Weights of a small transformer language model: tied embeddings.
MLP neurons of a small language model. Each row is named by its layer, matrix (gate and up: input weights) and neuron, and shows model dimensions 32-159. Each number is 200 + 30 x the weight over its row's rms, rounded and kept within 0 to 999. A neuron's up and down rows have the sign that makes its largest values positive.
Before each neuron's rows, "fires on" lists the tokens most often at its 100 highest values on Wikipedia text that the model never trained on.

fires on: "ish", "it", "ine", "ick", "ree", "ly"
L2.gate348,190,189,200,165,240,233,195,132,162,221,200,163,140,214,211,197,191,215,182,179,181,213,185,189,240,222,208,219,235,214,218,232,199,173,181,154,179,224,215,181,215,220,211,184,180,187,242,202,190,213,197,154,198,211,216,187,167,211,241,174,180,213,131,184,205,180,228,168,148,177,218,232,201,217,165,199,222,147,152,259,149,201,244,173,187,236,244,186,203,207,220,246,227,184,145,217,216,185,236,238,179,195,175,181,200,144,201,214,221,179,228,214,220,161,223,223,247,216,166,176,256,217,158,217,241,193,240,228
L2.up348,198,198,209,186,178,180,182,235,226,238,230,204,161,205,232,255,210,163,167,204,177,262,205,113,180,235,159,164,203,225,166,228,203,230,251,219,178,227,164,212,219,206,224,196,223,237,176,171,226,179,208,179,187,222,131,231,200,175,230,196,162,200,196,190,154,221,200,169,213,192,178,211,248,199,206,196,190,166,190,147,185,188,185,218,210,205,222,194,208,239,207,218,220,163,145,148,209,246,203,199,135,173,220,243,201,185,148,199,194,178,196,228,222,238,172,225,227,184,200,217,248,189,165,225,216,228,202,235

fires on: "ta", "da", "te", "om", "ter", " Kingdom"
L2.gate349,252,138,204,173,284,227,241,195,198,122,196,167,221,222,178,185,268,218,187,248,203,186,217,227,245,172,237,191,244,189,200,237,213,207,231,221,181,152,238,155,241,170,190,187,186,164,225,200,181,243,155,171,221,226,199,240,220,167,211,206,195,147,228,188,257,158,176,235,173,161,220,214,221,170,220,193,168,188,203,218,235,165,174,174,206,200,198,194,196,217,161,229,167,172,219,177,150,196,210,194,197,168,201,165,216,204,216,195,205,261,196,209,151,192,207,169,182,243,161,206,216,179,160,105,165,215,262,214
L2.up349,204,233,236,199,240,185,273,217,207,221,178,217,214,235,241,185,252,246,195,243,210,186,193,199,161,175,227,176,167,190,200,216,254,238,250,200,161,221,251,184,141,194,221,215,216,182,146,194,235,212,164,197,252,229,175,228,232,172,155,214,174,188,222,199,248,224,169,190,225,201,260,190,236,180,223,200,202,179,162,220,184,166,162,172,216,166,184,170,171,159,203,199,182,189,183,209,198,229,184,214,186,225,270,186,177,205,169,197,153,225,200,212,134,164,162,158,216,185,219,237,160,214,163,165,159,153,198,223

fires on: "T", "0", "out", "+", "age", "1"
L2.gate77,172,183,193,173,183,191,185,264,258,184,186,159,183,277,173,202,221,217,142,184,241,238,226,212,195,229,220,180,208,215,170,230,202,198,197,199,191,252,201,207,215,202,218,180,216,199,235,240,171,204,265,126,211,204,144,183,246,176,238,191,169,210,210,199,266,172,189,256,196,209,168,228,211,200,207,190,250,205,227,193,211,169,236,241,180,239,243,254,242,151,226,266,259,196,224,257,200,222,170,209,141,170,177,235,223,223,177,214,131,201,221,192,239,153,208,204,217,199,164,255,201,167,175,213,210,254,178,187
L2.up77,132,189,230,188,149,196,213,164,236,210,202,213,220,215,195,153,161,191,173,178,159,184,139,217,163,211,237,229,179,224,200,193,233,163,196,194,242,234,161,199,252,190,153,217,238,197,162,211,200,181,222,167,160,231,195,226,191,158,214,245,186,242,192,188,233,167,191,168,169,215,198,197,183,240,226,204,198,226,194,174,175,178,210,203,238,253,223,253,229,230,237,182,227,248,194,192,229,243,217,238,206,134,191,202,203,213,204,202,198,208,172,219,191,182,178,184,205,137,165,166,175,249,137,201,231,234,206,199

fires on: " to", "ed", "d", "il"
L2.gate260,221,243,190,192,195,195,192,203,195,230,196,186,209,256,215,205,210,200,210,146,194,233,185,235,159,219,177,182,195,205,214,248,192,251,223,252,180,230,236,173,262,247,223,179,176,191,202,197,183,213,173,248,188,202,160,221,96,191,255,169,186,228,236,154,193,211,181,214,168,236,193,140,124,168,176,178,192,216,191,264,180,242,222,182,237,194,198,222,204,216,163,179,170,171,231,220,150,199,225,237,173,180,176,263,180,197,252,225,207,145,157,219,173,221,217,153,222,170,177,227,203,194,224,173,193,237,172,175
L2.up260,213,183,199,178,157,193,202,189,172,191,199,222,229,195,199,177,189,190,211,127,188,220,223,176,180,230,147,171,167,202,236,196,151,271,184,242,166,225,197,235,200,214,176,157,262,150,195,185,182,229,150,189,169,194,248,243,152,185,207,183,221,184,237,181,168,257,176,168,194,180,219,119,182,183,256,207,238,247,188,201,204,241,260,207,224,205,167,230,195,230,201,254,193,168,246,210,218,213,226,276,239,182,189,251,173,242,229,209,165,192,219,205,152,230,224,168,202,186,191,207,239,241,245,166,223,244,201,246

fires on: "te", "bre", "ped"
L2.gate497,164,174,222,172,240,174,180,213,192,128,213,208,256,236,206,227,221,190,187,269,228,191,232,259,138,174,181,195,175,196,193,204,252,169,167,253,168,207,194,216,225,200,194,205,190,213,207,183,165,151,189,177,244,211,132,200,255,258,268,184,152,206,185,207,216,181,160,180,201,189,215,197,187,164,189,154,149,187,193,259,257,169,232,206,195,232,197,172,233,202,209,210,200,187,205,254,178,208,177,186,197,138,207,168,180,228,206,195,212,169,186,188,169,210,251,244,231,187,136,247,167,201,231,213,221,212,192,182
L2.up497,139,212,213,179,181,192,237,231,161,203,213,195,241,223,226,175,238,248,177,161,170,193,206,219,165,193,215,222,158,169,235,217,254,193,184,207,205,162,157,189,225,208,163,220,209,215,142,201,201,195,223,168,248,206,199,187,262,238,196,192,174,203,230,190,174,184,190,209,243,253,230,182,171,192,212,234,151,214,138,207,217,202,242,222,244,160,213,176,211,180,210,282,163,202,233,254,191,253,213,229,190,220,188,196,240,149,190,214,230,185,257,163,210,197,240,235,242,268,167,229,193,178,199,195,163,181,230,203

fires on: "an", "ham", "al", "over", " suburb"
L2.gate366,266,248,228,227,216,230,129,179,187,210,215,183,199,186,207,226,177,185,171,219,178,192,208,243,181,201,193,252,268,181,201,235,215,191,226,207,130,190,181,159,232,211,217,213,268,203,226,222,197,183,260,183,234,185,245,199,233,204,182,215,189,159,215,195,208,247,162,212,223,237,175,162,183,197,169,154,191,186,196,229,206,172,234,215,262,189,215,176,199,191,156,208,236,213,172,175,142,214,160,222,218,229,160,187,164,143,186,227,192,213,197,224,229,173,199,188,226,195,164,200,234,202,199,130,262,192,179,181
L2.up366,226,190,187,234,216,204,233,228,249,212,177,274,184,195,162,214,191,172,160,230,216,234,236,156,185,230,208,185,188,220,231,236,214,159,194,210,189,264,207,193,241,170,192,301,233,189,249,212,241,202,141,208,224,214,208,199,250,153,197,171,211,183,216,158,171,193,207,122,179,203,177,200,207,198,178,216,185,185,185,215,206,235,168,221,253,220,222,155,175,187,178,199,202,150,206,170,208,224,196,277,205,216,208,177,182,203,182,264,187,175,132,182,203,204,176,190,227,113,235,209,224,201,162,210,210,145,208,216

fires on: "z", "J", "j", "za", "din"
L2.gate166,181,181,204,216,237,177,211,180,204,186,207,215,203,154,177,224,183,202,190,180,213,161,215,185,166,229,241,181,232,228,230,193,209,243,207,210,134,202,192,210,208,135,170,231,168,221,240,211,176,222,197,169,202,182,158,221,165,220,181,182,211,174,261,172,186,245,109,248,215,154,267,248,186,204,184,174,179,194,212,179,167,208,232,178,208,192,182,194,211,146,190,192,234,236,186,188,229,210,182,188,167,202,225,228,201,168,212,130,211,188,169,168,137,193,227,191,212,203,210,213,209,264,239,213,193,189,285,216
L2.up166,225,170,207,221,214,152,170,174,200,166,189,187,198,162,171,187,191,194,175,156,217,128,201,180,152,238,247,230,261,242,183,215,224,239,234,169,167,145,191,198,173,170,185,231,183,192,202,215,194,205,198,164,194,160,168,228,176,204,166,165,188,150,232,154,171,233,170,253,226,171,270,258,189,217,200,168,179,203,242,179,166,188,188,195,234,172,193,201,222,137,193,154,218,200,190,177,200,185,176,193,199,178,215,208,221,214,212,122,213,147,172,162,197,211,199,178,226,213,204,181,227,273,221,225,186,193,284,209

fires on: "ins", "out", "sk", "ts", " Records", "age"
L2.gate86,196,185,229,194,230,234,186,239,192,191,203,200,198,265,162,196,226,163,170,212,179,200,202,134,120,246,182,226,212,181,167,219,127,220,145,142,195,181,188,162,202,178,184,220,214,152,216,191,248,189,167,139,226,237,168,189,200,225,198,196,228,236,238,216,233,187,181,227,213,218,224,191,226,247,187,189,228,232,183,181,267,181,192,218,197,218,263,264,207,205,268,197,168,185,216,180,193,166,208,205,152,246,198,252,158,229,184,194,212,213,180,235,230,203,227,236,205,156,214,178,194,189,193,159,267,165,199,204
L2.up86,218,209,234,207,158,226,167,152,166,173,236,186,162,249,168,199,222,182,240,183,237,191,147,178,179,216,191,221,165,218,168,230,208,228,170,121,166,249,167,205,194,197,226,223,176,177,218,234,200,199,181,152,224,280,161,206,190,220,236,225,188,212,170,189,186,204,237,176,169,203,228,233,195,193,236,229,208,232,222,223,226,205,219,204,238,204,211,247,224,205,233,214,181,185,200,240,240,150,157,185,129,150,183,231,182,250,210,176,248,196,210,239,201,209,223,268,193,131,180,186,206,236,252,180,248,165,190,184

fires on: "ly", "st", "th", "y", "ma"
L2.gate522,168,193,195,143,230,199,235,220,239,216,199,208,176,278,197,178,167,209,196,160,231,217,195,204,228,206,200,219,225,248,201,193,218,248,229,160,173,181,225,198,246,179,203,182,179,236,193,186,197,170,213,204,167,171,202,195,179,181,193,152,191,185,171,181,188,160,202,234,187,232,215,228,170,195,211,196,203,157,185,193,215,208,219,274,178,224,212,223,178,254,198,223,216,204,195,162,151,215,197,251,116,145,199,158,254,169,254,193,201,204,250,188,214,219,246,201,188,209,164,247,200,229,228,204,201,147,261,249
L2.up522,162,161,182,179,181,233,189,168,180,154,154,210,172,227,169,204,244,182,188,165,191,213,158,214,250,210,228,160,241,267,161,183,263,194,160,200,198,203,205,233,175,172,163,202,137,232,148,204,182,171,163,230,232,236,181,233,202,226,251,226,190,241,193,235,172,246,188,184,206,196,191,241,242,188,172,221,158,193,174,226,191,165,205,179,248,232,237,193,221,181,168,206,239,258,202,188,234,226,223,171,228,232,159,175,224,215,163,178,218,188,186,150,203,145,197,196,195,215,163,185,209,205,259,173,203,177,207,195

fires on: "on", "da", "che", "dy", "sa", "bre"
L2.gate686,147,208,221,156,252,159,202,228,216,164,226,179,208,235,197,158,179,231,215,209,184,180,255,224,170,145,266,175,203,191,206,210,228,241,238,247,183,189,166,226,181,191,227,174,183,204,165,209,252,240,195,183,219,180,192,222,199,207,196,181,155,174,190,171,175,142,177,219,178,204,248,260,228,168,177,198,161,221,125,177,227,224,190,203,175,237,207,198,234,135,185,214,199,166,145,223,177,163,216,195,200,153,215,221,214,193,212,197,202,244,214,211,131,251,181,205,240,194,184,218,228,233,216,156,200,221,207,131
L2.up686,166,180,216,193,195,205,191,218,198,184,205,205,193,214,153,196,189,161,196,189,198,157,242,234,191,183,188,200,201,194,183,183,207,214,186,273,150,212,187,185,233,170,194,185,179,233,213,189,201,155,187,177,260,134,151,201,209,263,224,240,136,198,195,224,219,171,142,192,238,217,175,261,186,172,168,161,152,223,170,190,230,219,146,161,215,158,176,221,222,193,247,239,177,190,205,233,120,166,222,206,185,141,195,222,200,178,237,214,208,214,217,226,157,185,215,188,194,211,192,207,234,185,206,185,169,275,254,176

fires on: "the", "th", "ic", "go", "mm", "k"
L2.gate192,160,182,190,200,205,193,197,229,252,199,196,203,222,234,190,180,195,205,144,204,200,199,166,194,183,172,155,187,202,195,201,205,176,251,192,171,262,230,200,204,180,190,180,171,135,161,244,192,187,190,183,176,202,244,219,228,197,181,195,249,203,222,198,214,146,198,194,177,239,158,182,215,237,164,188,204,226,202,178,203,273,184,206,240,187,233,195,197,241,242,175,210,253,220,234,184,221,201,176,132,178,204,215,153,195,227,182,221,178,300,191,186,243,217,223,212,223,187,178,224,147,197,167,232,160,187,212,218
L2.up192,195,203,209,200,185,179,232,176,215,168,231,232,152,180,207,171,183,187,185,207,199,212,147,181,139,209,165,233,255,264,261,198,217,225,206,176,215,287,171,192,195,203,178,257,198,183,171,201,156,192,154,189,194,238,218,212,203,177,245,251,180,211,198,174,164,239,182,229,243,156,223,204,219,207,182,169,224,174,176,239,131,127,233,197,168,220,199,201,177,207,220,196,244,218,180,251,217,193,203,148,228,213,210,148,239,181,132,223,161,212,240,206,206,239,201,215,174,132,211,193,174,218,211,206,219,173,188,210

fires on: "ly"
L2.gate57,181,221,202,159,195,204,235,224,251,224,179,199,179,196,150,195,223,170,152,192,230,185,226,177,157,219,169,198,209,212,275,158,182,172,191,172,120,186,161,198,219,167,199,193,182,207,183,203,219,125,166,186,204,193,234,163,156,218,228,223,197,232,188,224,172,159,192,248,210,215,235,225,195,251,262,210,145,249,167,197,203,186,204,213,182,192,169,267,140,205,208,248,243,206,217,162,213,186,171,200,207,226,232,147,214,198,209,164,231,189,282,184,193,157,197,257,186,207,186,228,238,223,187,175,264,186,241,164
L2.up57,147,165,206,168,214,207,165,186,255,157,210,191,222,227,174,240,163,202,211,161,219,175,188,147,189,215,242,191,217,206,217,251,177,201,205,177,215,170,168,214,149,237,236,186,195,186,188,236,216,177,198,162,186,241,224,222,266,217,178,226,207,165,213,178,200,234,222,187,227,190,212,200,213,184,165,203,220,197,217,176,181,170,166,215,249,182,218,214,189,201,234,168,197,196,245,164,192,243,196,226,136,163,197,202,217,184,232,174,166,211,210,205,252,218,210,185,166,205,234,176,220,232,133,215,130,192,246,169

fires on: "ed", "ped", "il", "tr", "d", "ated"
L2.gate47,204,232,280,174,217,189,214,201,230,202,237,228,202,212,214,222,242,214,236,213,179,169,247,241,173,216,187,255,211,123,173,206,130,236,177,256,207,191,196,157,232,216,191,185,202,226,183,162,144,261,217,215,193,277,220,229,215,217,191,218,199,141,248,194,201,191,192,187,215,209,187,169,212,188,248,163,245,226,225,203,221,188,186,182,168,179,210,211,217,193,211,242,202,225,235,214,163,181,248,243,171,227,199,243,213,204,223,159,193,152,182,167,199,186,293,249,173,199,187,212,161,254,167,189,192,211,206,227
L2.up47,213,227,153,251,177,175,289,155,181,228,165,245,191,190,185,216,247,238,158,180,208,276,189,190,237,244,167,195,240,199,234,167,234,173,198,198,180,193,213,200,228,177,227,196,226,226,182,185,158,166,204,210,188,192,214,170,159,173,222,142,208,173,265,210,165,198,203,289,176,174,192,188,210,200,233,244,159,216,172,214,223,199,201,224,184,230,204,198,152,237,175,186,206,161,225,203,186,195,212,261,196,185,167,179,188,201,265,176,246,203,268,182,212,217,187,192,210,178,200,214,163,242,256,187,206,152,250,234

fires on: "go", "ch", "gu", "ga", "q", "ic"
L2.gate251,226,179,159,199,204,203,201,241,242,139,167,204,234,221,194,240,196,218,102,209,258,190,204,227,161,258,185,221,247,191,202,222,211,201,217,186,253,193,260,182,173,128,248,183,197,184,215,180,194,176,164,141,173,175,215,228,209,213,208,238,211,212,252,219,195,184,139,231,221,190,205,230,166,192,168,197,212,210,241,202,163,267,182,185,137,252,168,185,232,201,206,240,165,214,188,203,185,206,221,212,227,177,223,175,220,192,212,194,225,248,202,172,210,175,209,213,214,161,224,194,220,225,148,222,183,198,241,179
L2.up251,195,179,199,182,188,155,261,194,231,190,187,173,202,235,217,189,207,224,159,155,217,212,202,201,191,213,193,226,149,230,221,224,225,170,222,232,220,220,202,239,157,191,229,198,150,233,222,239,217,253,203,173,202,196,213,182,210,175,220,233,171,230,234,190,103,231,194,218,209,190,253,225,163,181,151,214,184,202,209,174,145,227,212,157,213,221,183,202,189,219,165,219,209,263,193,228,255,142,184,142,213,257,203,199,185,137,144,185,211,205,167,205,195,187,196,182,224,250,197,246,201,219,195,189,162,237,268,189

fires on: " B", " V", " Z", " P"
L2.gate390,190,198,226,219,282,218,205,197,188,187,176,291,159,197,203,234,170,206,181,177,226,240,255,176,167,228,244,217,243,169,235,163,232,259,176,161,209,180,201,190,218,203,106,201,221,224,188,209,247,128,195,248,187,159,181,197,179,215,187,176,197,199,251,205,171,263,159,182,229,180,213,203,244,223,171,195,189,223,219,163,191,184,206,199,179,235,217,213,208,204,209,220,150,263,160,165,220,189,181,229,180,182,233,191,185,208,218,187,190,222,217,198,182,204,246,221,198,154,152,201,118,190,224,201,198,204,237,215
L2.up390,227,177,196,209,205,200,177,237,170,191,185,145,197,167,226,233,159,186,190,209,182,248,223,154,181,200,270,193,202,163,149,200,108,212,147,179,238,215,211,208,176,187,177,234,211,237,169,197,248,201,217,214,219,214,209,175,197,181,129,209,178,180,280,205,194,229,206,164,193,215,182,179,245,175,178,209,207,201,204,163,189,224,196,242,191,216,216,227,135,168,216,255,234,199,183,130,216,200,188,187,197,250,255,213,148,232,207,229,185,214,174,187,217,204,169,188,178,266,187,180,156,188,174,169,238,252,236,227

fires on: "m", "or", "ur", " reception", "M", "b"
L2.gate18,207,177,245,213,215,200,187,213,202,253,220,230,215,230,258,254,178,181,176,181,188,238,202,195,183,145,165,233,220,238,272,186,178,226,153,220,226,216,193,201,242,165,186,240,161,201,229,172,198,226,144,212,230,212,204,194,231,209,243,203,187,204,204,155,193,202,169,208,131,173,231,238,138,168,155,154,260,200,223,203,231,258,187,173,203,242,249,223,214,204,187,167,229,206,208,191,192,187,203,178,259,210,210,164,168,255,211,179,239,177,158,148,187,165,218,202,203,231,152,204,184,200,192,236,210,265,185,205
L2.up18,215,186,195,213,225,183,152,186,193,238,167,226,199,197,239,240,215,155,134,178,242,180,169,238,172,220,248,201,203,218,227,167,179,245,209,172,181,210,169,172,177,194,194,202,247,159,201,155,162,223,165,240,221,154,171,208,188,149,189,158,254,216,210,196,102,162,211,178,183,150,204,198,189,225,200,130,248,235,147,190,166,213,189,224,196,182,192,233,236,215,235,235,215,264,179,198,164,195,192,180,171,186,241,208,163,220,205,252,251,198,209,205,189,186,218,168,234,180,245,168,211,179,174,199,146,197,230,180

fires on: "ation", "ate", "ations", "y", "ated"
L2.gate275,221,227,182,198,167,239,209,243,229,192,218,195,156,226,203,192,185,221,224,156,152,210,253,271,209,272,236,187,187,199,214,226,180,242,159,238,198,152,194,175,231,200,179,197,191,230,188,222,212,176,160,177,201,172,182,211,144,198,189,240,197,230,230,181,192,194,206,193,201,223,219,167,195,212,229,168,203,261,174,142,254,165,176,248,203,227,227,215,162,268,163,260,171,209,207,236,191,142,180,172,160,153,152,211,255,220,200,156,157,169,155,189,123,168,272,153,181,220,205,198,209,190,160,192,212,213,148,194
L2.up275,195,177,179,169,217,206,242,191,196,215,175,187,212,194,166,148,151,145,245,202,200,180,155,223,191,232,226,204,227,227,205,197,216,176,185,166,183,209,226,216,151,261,182,131,155,181,204,174,178,188,175,224,230,225,184,193,236,202,195,205,191,174,231,173,150,176,242,193,209,175,197,217,184,210,237,230,226,167,217,170,237,160,226,168,197,250,226,236,160,261,246,188,163,150,248,253,161,220,238,212,208,196,156,199,224,230,221,170,155,187,230,196,128,183,202,153,178,240,213,143,212,189,161,175,220,173,169,217

fires on: " V", "v", "ga"
L2.gate89,218,164,209,226,212,177,209,189,198,196,203,237,224,183,193,200,130,183,189,217,205,219,180,202,215,210,180,233,215,180,209,178,202,213,184,217,294,217,215,133,231,220,197,263,199,164,181,254,205,153,132,217,221,215,211,220,185,226,196,177,158,166,232,221,223,191,157,186,202,164,259,202,192,238,206,204,132,179,221,175,217,234,192,217,235,189,214,231,193,205,183,179,107,231,195,159,194,138,166,218,211,269,247,222,160,175,211,219,175,187,188,143,196,223,159,210,175,218,186,153,198,174,185,235,173,182,257,177
L2.up89,139,190,205,195,223,84,204,198,184,218,209,208,183,168,226,221,183,195,181,223,196,196,250,179,212,235,162,190,186,183,189,184,176,190,230,275,170,167,199,211,163,245,183,252,211,197,227,215,193,171,182,225,177,221,204,225,243,195,185,187,147,176,266,222,155,209,162,143,166,207,206,200,184,236,202,216,216,217,176,162,226,208,170,123,195,217,198,189,152,191,220,219,204,198,224,170,187,189,224,207,173,181,198,154,170,241,204,219,203,224,146,193,176,167,149,214,200,218,227,168,190,181,139,187,173,211,294,216

fires on: "er", "-", "il", "o", "ry", "s"
L2.gate191,201,197,225,193,236,173,229,230,251,212,157,229,163,189,193,251,184,165,181,146,174,162,179,191,213,221,147,213,223,200,218,168,259,240,217,180,170,226,179,202,195,197,192,224,219,184,201,228,165,197,227,226,191,221,237,181,209,211,228,172,239,233,233,181,149,269,181,178,242,204,230,229,192,224,184,177,188,201,165,202,202,169,253,173,189,162,112,199,187,203,250,257,203,159,254,198,212,129,155,257,175,184,220,165,135,181,238,191,181,240,245,238,199,196,189,244,190,159,218,244,168,242,192,224,189,177,202,244
L2.up191,181,230,209,237,168,235,177,142,208,240,197,146,195,225,216,196,210,227,226,174,231,256,202,259,258,149,186,232,226,179,214,212,179,180,239,258,221,218,212,236,227,177,242,189,182,266,229,200,190,195,255,196,215,174,215,227,210,178,142,219,159,218,177,233,232,181,221,224,161,237,196,223,182,242,200,211,176,190,238,202,184,205,196,177,193,264,190,251,207,189,236,187,226,239,220,265,201,126,174,209,151,187,189,134,215,206,189,199,213,246,218,189,203,191,233,245,190,208,176,254,160,227,229,199,223,206,224,219

fires on: "ation", "ate", ".", " species", " community"
L2.gate189,247,196,191,182,197,209,210,157,163,201,212,146,132,222,156,172,209,208,195,227,194,280,194,214,178,269,232,220,217,209,196,218,151,186,177,200,206,226,199,187,174,194,178,193,200,168,253,167,178,165,162,132,225,216,188,281,190,232,207,201,203,169,209,171,169,187,182,206,173,217,196,132,143,218,221,224,223,122,230,221,191,217,132,168,178,212,238,202,194,204,207,184,183,209,193,246,209,202,205,232,151,212,177,188,252,200,153,231,189,163,219,173,223,159,191,265,186,277,231,208,253,233,186,209,225,194,175,244
L2.up189,254,169,148,181,190,236,185,167,211,191,195,166,202,194,213,197,225,184,206,177,124,169,187,198,183,182,196,222,197,220,191,241,181,231,179,252,258,218,205,225,204,219,237,180,196,130,225,166,271,169,191,207,221,183,186,209,242,143,173,185,249,168,184,162,201,235,205,215,256,173,203,227,224,186,237,230,218,209,146,223,230,144,217,231,274,240,192,199,224,239,265,205,179,220,204,251,211,214,251,169,174,196,210,216,188,184,233,185,256,223,257,169,225,180,239,163,189,204,215,201,158,164,191,250,160,221,189,213

fires on: "m"
L2.gate187,229,171,194,236,292,226,215,204,194,215,228,213,258,218,208,203,234,164,201,181,200,255,183,181,221,244,262,163,188,205,222,208,208,259,163,253,190,248,228,172,209,207,135,179,205,211,248,137,189,217,170,210,181,226,162,268,193,194,176,236,210,203,206,171,196,237,217,220,231,169,201,217,182,209,190,204,229,126,201,213,241,166,238,194,173,228,227,248,185,166,184,208,205,189,189,153,201,249,180,192,197,183,214,144,182,205,206,217,199,207,170,161,212,104,169,210,202,210,140,211,175,207,216,127,161,202,212,225
L2.up187,261,189,219,248,193,170,118,140,216,198,213,187,247,216,194,169,238,168,231,199,164,241,166,187,218,194,207,174,207,206,236,205,223,224,246,203,211,194,197,204,194,210,138,215,252,195,246,163,202,279,182,195,195,221,201,188,215,211,223,215,209,214,187,233,227,223,164,190,202,191,260,216,215,233,180,197,208,173,171,208,205,203,230,190,210,139,172,257,201,139,226,192,198,217,158,196,213,162,133,190,158,242,225,169,180,240,202,201,192,208,188,185,209,138,186,179,234,139,152,227,213,222,237,220,170,190,197,195

fires on: "j", "l", "hr", "gr", "hra"
L2.gate129,215,151,196,164,229,217,272,162,257,210,204,218,169,228,196,165,182,228,204,195,219,233,195,246,213,178,243,279,232,234,236,209,184,204,195,182,178,245,179,152,196,158,195,198,248,216,301,191,213,216,147,206,205,191,197,181,206,209,232,213,213,206,168,215,253,171,195,198,173,176,173,217,237,270,209,215,227,229,207,208,187,177,195,174,140,228,177,169,226,157,229,206,209,200,159,187,266,218,230,196,195,218,198,260,210,213,159,192,227,215,192,205,205,226,194,230,185,202,229,279,194,177,213,115,206,225,214,174
L2.up129,136,215,156,206,202,210,214,200,198,178,205,202,158,188,217,237,178,223,272,223,156,226,197,179,245,213,246,184,196,196,220,189,188,210,164,183,218,231,183,185,242,200,198,211,272,203,217,168,198,213,224,203,216,222,187,166,219,238,236,191,194,234,181,256,192,193,206,253,196,229,245,169,252,187,149,180,258,199,220,214,157,155,218,150,208,257,204,186,222,188,209,214,226,199,156,251,261,209,234,192,245,225,247,211,207,204,171,211,182,235,173,159,153,211,193,221,180,199,246,202,164,267,216,238,183,144,195,197

fires on: "a", "ca", "gu", "am", "sa", "ta"
L2.gate819,193,149,177,189,242,221,170,157,221,213,120,190,172,227,197,142,181,179,178,232,186,116,173,241,186,209,205,206,173,200,201,220,204,173,188,195,205,219,224,228,188,187,207,204,194,190,240,160,208,239,224,170,220,200,186,204,198,176,235,264,171,185,184,183,166,171,196,161,175,169,166,247,229,155,137,198,197,186,247,229,208,182,206,221,180,238,277,203,199,213,211,196,170,260,177,201,157,210,215,174,175,225,205,160,185,259,173,185,223,213,212,226,213,236,192,230,209,223,102,213,190,211,190,187,182,248,196,235
L2.up819,179,186,153,212,185,155,280,206,203,207,199,275,221,180,175,194,236,162,167,174,154,167,195,233,210,215,225,236,165,209,216,169,162,191,185,208,232,204,254,194,206,205,189,224,147,189,219,207,179,219,250,237,185,176,219,172,192,215,204,198,283,159,201,192,223,147,189,259,250,216,175,192,241,148,186,158,193,231,208,217,185,218,221,168,172,208,199,207,191,195,181,184,192,194,141,182,240,182,229,235,197,165,190,214,202,205,247,198,230,254,262,209,199,246,200,206,201,219,211,214,161,219,212,169,187,195,206,259

fires on: " of", "s", "c", " from", "es"
L2.gate434,194,208,247,194,201,176,186,263,195,193,159,239,181,168,223,143,172,160,210,160,153,164,230,207,214,214,141,227,206,209,218,227,258,222,264,219,245,199,258,150,223,224,192,188,255,249,180,208,254,166,185,184,165,198,203,177,205,234,183,172,215,241,261,168,201,123,191,169,232,228,219,206,145,210,230,214,183,234,228,185,115,142,228,220,221,228,154,218,176,243,206,219,207,180,271,149,181,168,188,218,212,183,181,224,187,178,197,186,216,185,227,194,238,206,198,189,199,230,207,182,173,198,210,213,231,192,173,213
L2.up434,171,196,201,231,207,185,160,223,240,221,179,260,130,248,231,244,214,194,186,230,213,230,133,216,195,217,192,169,171,202,181,145,189,250,212,183,237,200,178,222,201,218,258,225,177,222,170,213,228,227,193,200,236,181,209,245,232,211,221,164,214,200,163,178,172,155,191,229,183,203,171,199,180,228,183,213,233,204,199,181,237,190,211,213,127,184,212,171,224,233,180,181,156,162,221,198,224,181,156,195,167,230,222,228,184,218,197,213,206,229,224,180,174,196,196,237,200,166,275,237,215,138,163,225,221,218,223,217

fires on: " and", " with", "te", "m", "}", " a"
L2.gate518,222,211,191,175,178,225,257,203,209,219,199,202,197,205,182,184,194,190,244,164,203,243,175,180,242,174,226,164,204,226,194,218,258,231,169,191,183,192,161,213,176,203,244,149,174,202,192,215,194,222,155,217,193,205,186,199,225,180,229,188,211,126,169,166,227,222,220,239,200,174,244,259,209,215,150,229,193,169,195,203,203,189,182,222,201,197,152,188,229,181,201,167,174,138,140,263,227,165,160,210,231,217,204,177,176,180,238,207,184,232,219,200,211,173,109,214,150,171,190,214,149,194,152,214,236,247,204,226
L2.up518,180,172,202,181,248,238,233,251,160,125,179,215,185,189,191,130,225,248,171,190,163,174,192,168,205,227,215,146,204,227,210,200,167,179,256,218,210,159,180,206,166,161,166,249,212,141,206,191,213,211,153,193,188,202,210,169,245,239,219,246,184,245,183,183,160,208,191,205,220,207,269,233,179,193,179,217,200,210,186,221,239,188,221,202,182,197,171,215,184,175,164,197,208,210,202,236,202,189,193,189,235,214,164,145,229,215,199,190,242,169,191,172,268,106,193,144,197,192,206,202,234,223,246,213,123,177,162,156